From a checkpoint of a small transformer trained on Wikipedia: tied embeddings, 642M tokens.
MLP neurons of a small language model. Each row is named by its layer, matrix (down: output weights) and neuron, and shows model dimensions 224-319. Each number is 500 + 40 x the weight over its row's rms, rounded and kept within 0 to 999. Numbers have three digits each.
A block is one neuron, or neurons of one layer that tend to fire together. After each block is what it responds to, as a language model described it from the Wikipedia text at the highest values.

L6.down20:483471441543545527403535476497544463480537591473492445504537468597496499524533452570506493531472536538486508519534491537505494518449521523490464515498525469521436535531450464510531441543540479490558516467522525477541536439507614482511480500502463440478562526532468491521539495455486480525
L6.down31:461520520501487457517582465533490531546424563479419522532468536509548540507515476533508581480396512470475472559523525535501470573465489536516452459476571468457491439506541446540507464455550517516557576487451508511464449521583486459476504511534527506470560513535508520501446505494467495506
L6.down73:510467475498478514484537412517510547457526529563543481484499557538413516555421490535511472509491489518494526480494488436480529498542562561487556488434459509478488518495534489478503514536506466488534578428554526533422433482460496479550546490500503507447470505517508485475465518509530501487
L6.down131:540474544495465490506582468477424477487432451459440586492525471481466519433460485544539470465515426560476499537572525440481489483514486574442490517498488517545530432517481438605525448462482486559541504493508469527478482494541491506443421460512510443475500495534462416442553447472509572478
L6.down190:525514486475411456540461567570530450466453480537598510568497538525527505499508491581509478511523549560498530517482457533432503488545541432543526505426473507528522503518530479527516516515487516514560443469472546448558513538502508495508392464446473465500378488512533536565468462484477474489
L6.down479:541455550519474528491505486474446455531512523489585474560526501504444516427455447501501517537409537459478458509504549594450445526412491467489556462505550462499542518505458493510458519482442479488475501472409520413512482551474469550540590514525392543509487521485483435542513433530502449495
L6.down610:483472483457498529533473537581467495472545465432546558521505469503472474464552509556504487542537420519433515598576526519365493514481539507539485521512480564488588501495577570513500537506437403471373535470478434509532515542501531485598566481401484480472463496526487574569511488495484500482
L6.down760:441503462575533452500485449496473493473495508474512469476485493443541543515482462578493475547521522465545511465461425519496492430513560544499460486501500492499489522538478509478480492492515425495497508490477592452513583451453515506455531475543434510452542517522565457514478506437533502502
L6.down932:552503479509512501460542448509587559510499503430532565475504550511519477478435497537484498498525439481540479438488466564497515491493521564534523575495478566554476500476528497529470496510470498510499520468449439500446536505470477522475535544466522468471482502493501428477478526456531479510
L6.down1003:515497467548481407489518492482508497518446549493477451508491491512388483548526509569511450506490505506542405584434484467480398542483482554527487484482520506515544494505547387513533534473564535493520505424455480485530538502549488490433442490542488519480567543554544466444474514551507519537
L6.down1026:456517454541503512516535507505518523524487544507481534409510433547494525471531466483486545555498519493494454537495536517419464493528420558490494533438471525542515461494487516518485566518461443507566476499532525489546476487548497490506406571568543499440572505531535464416482432429542471500
L6.down1067:502463499465524437499532462475485445492490496551477412536471472451409560533532538529529480470511526519533503498466478544421490461542476542592541456449550456462404543512531547445559433561490487537550469463558413575520468495571501467468510413513556523582538459519490481476459465478570485477
L6.down1084:540525398528450442515533579478524490492466511470529506484525555565493502521488530516520506572464454490593450555519479439543480510497511549491557527498467517468509503455515478556462445458490511547538481460554466522602553491521522466511428439553512502474521529586496453445474468500544532525
L6.down1229:472470442478480510501448453468530447522582509435438507627489462520541404474451493494494568505520526552467504502521551557566438527549461505496573498457521443460501477504514475521445491436498491474420528442487572466468450575481551507510526471522514486539520554502522470491568479502465499483
L6.down1232:486480473527510519528596439455490504462487493539438454474442423445501562463517425514508485531451507453609518479507567529508438548518552538481516546473542552560532516498503420598520526545541513495500489456553470511516476507454522508513517516505531527493505555440558485434512484422512543475
L6.down1274:468438569582483441519492477468458508508467577464477578494483442600513450496423502507514486580506499498493536503459546504508435540430565439534429522496554447546463462488466449575480496563482525414497519513489541548589529552496498530542472494506550500424478553580478539466567548454546497464
Mid-word consonant fragments

L6.down29:532481585498445488490474459532469558522452453536528486532503406470528491521578526528519480573489512513478482483487520569456549515573561469509518491555548557482448503442582530515494424526526499487466544484496502535504522513516494531567457438485579451488389494511512547546544497539437482512
L6.down35:488554479548519464519514404471526470496438550572496501482460496469505535497577516540520549490448458507521530452454430479501420541530534498520507454563465463510513448422528530556500503429422461512478542468483519561578541464457504498437452515577423490452533473489467575475476482525502576538
L6.down40:532490492498505470493520512527562468465563444419497539493535491466500507523454540527565406470465503551535496479513561477467543488464523556484514484498480542458446537455514556490545498465519526502482592437448486511447514563489443450473548480465550472463472499455497459526487493465454559518
L6.down115:574427475514484525538468538517453502530447574507579487458490495504454488601426405523533498518519488590478467482482479517539444423458526423501474488544480561485472512490476518428470536464550523540553508415581530525455489489451535500458483475445524432539531507538562449516502491514481524542
L6.down184:578479536473451581492524584471522474477505456485552475439574495474536544408446543548541486507557490497450520509503531487494437516551471565509577473447451506529457490464490497484492556448480557461500458567492533476555450558520558564508558524476557450470477529510511570485497470506595450426
L6.down243:506435458397513460541506449456438482547499484393536458559514542513536440499546465514554513613481503520522430517496513464472492518519574506487482488505497540528468472505494533491514492478504517485500479539493517486497488511508521485545490423499498506492420441544499493628554530453437512479
L6.down296:488465464454539531526497483496441502565547531557560510587524369571517464457557488535511448556441525529503526558490490493525428528512482522474496481572464551480565478521482546505510437546478531447507572565439489485480494482498549535517480492531571483553441481543531480526519573473498554495
L6.down327:479468476466505459415546466468510458577513486570551447448531444496550561558407476414577599457557491485493521443466569587512504455533437570504577448543474510520520471468483485520563548489536417437465484525445575470553514482437486510477523473444471635482458481519490520556547527479451432525
L6.down541:541451464389499516516532553504432484476506534478466514522526487481478500578490506565519505516471545541485541554590485489466470507467459505470486530462392562560494501535461521550537484515508450485524481374540512471517504464487486483549510530456453551516489451466493574486571489497495483431
L6.down604:500448494479490493483517443542446511495482475572441514427504468477589529482504511487493462575515484533467514542472544549444497581492600485485529492483463546570540487552512545515523532529511457479382538449504496525472530515498489514535598563417514490491479514550512502539574480554474472515
L6.down618:455486493482559460459472396544424508565518501532533462412516582453550502554492487500476502483487526510452479530496484504524448483509582532486494496496474517519502462549519512501460487579499580489456566464530531478494511532497535492451558471447461512515448476509452493491514564524491534527
L6.down778:558442474450489468551545492446507559535506447460482482544414477545478432477405480474554507606484507435460477558526474591435585445525505525414548468479492479425549568536507444477487500527534503479526502475495488538457497503507483477522522480462552485560467523572460500485466532431487498475
L6.down887:500480547426443450469530470535434514457522517502568561507493498506522493465566533498503495542505383560431564481537505501457451523513532455493566444488511517458498494488538511437507511473510441573482534524524495499508531462468503437626501404539463546546464492508483526487503501487519545447
L6.down980:492478508477507476525545501466459515463489435464562543487518454550517517412527510508500490513530582517516495481495475545453586496481456474486541493507540559494458429421504456470469570494499486562532431550456520485497531487480482540452457432548525475530560504460441455474511529562491439496
L6.down1212:512518564434480491499497461538451443556454455558496473553525518449555463516498568543481491535476508513489459506572546493456484499566531478513524503521541572540507507432535396470500502591511572482542567466501497496434541509447486496528544480522501515460441488496510533489550443483410488500
L6.down1254:553453465544533459519545487462516601453482466479544495518491492492468469457494486558504540489483466474535450576482480519425506530561492501528463541512514503576501484493504485492533445526553449483528442421467489489461497490438532525546495527493524552400469529476519434498506518530468502448
Mid-word and mid-number fragments

L4.down977:486514524503494526477472481477462543449515417511527538491439526507493418512503502497500479413499540613479539450427438544554464463600445500479488513474461481514482534535580518465507479537489481471457489527540476478541497574469549486475541510407445492570460480499495495514559476518501499522
Score dashes, mid-compound pieces

L5.down606:410487554516477535476448474496457463520478545498454471535472485552528566494588455495557490454503534492500408435486515501538443462517482477465413494446528479520542557455526480553547427480505478533523491556512557477512495429579499524500506497577495545509551437460500476409462447507509549548
L5.down925:567531418557537461560525493504503489441579467553556553500515504518469522512504479517487517485567454524530492485544543490505457524450563489500551524532520516451482494516474538532430524545495506421492471429469475524541525547454500345458522507505438428450453559502550494557500477589520468500
L5.down1102:503500481483496484469495438554449391450417505500563598537525475472445498495490547545520520483489550485504473508508493522540449475502507462416393491500547501558603510483456420464482494481537474498514448571514538469500476505479506514532487516603460481500510544502528458558569473537458562524
L5.down1221:537450443453524569507545477639478479540486596548496416466486493567472514508560545519570464460541493479485487496477560593526576545440452512483498464482447459545549530454545435488494437475465443474477500484443495547550523463485501526521498510519535517571594516464508480545471487464464506425
Mid-word consonant fragments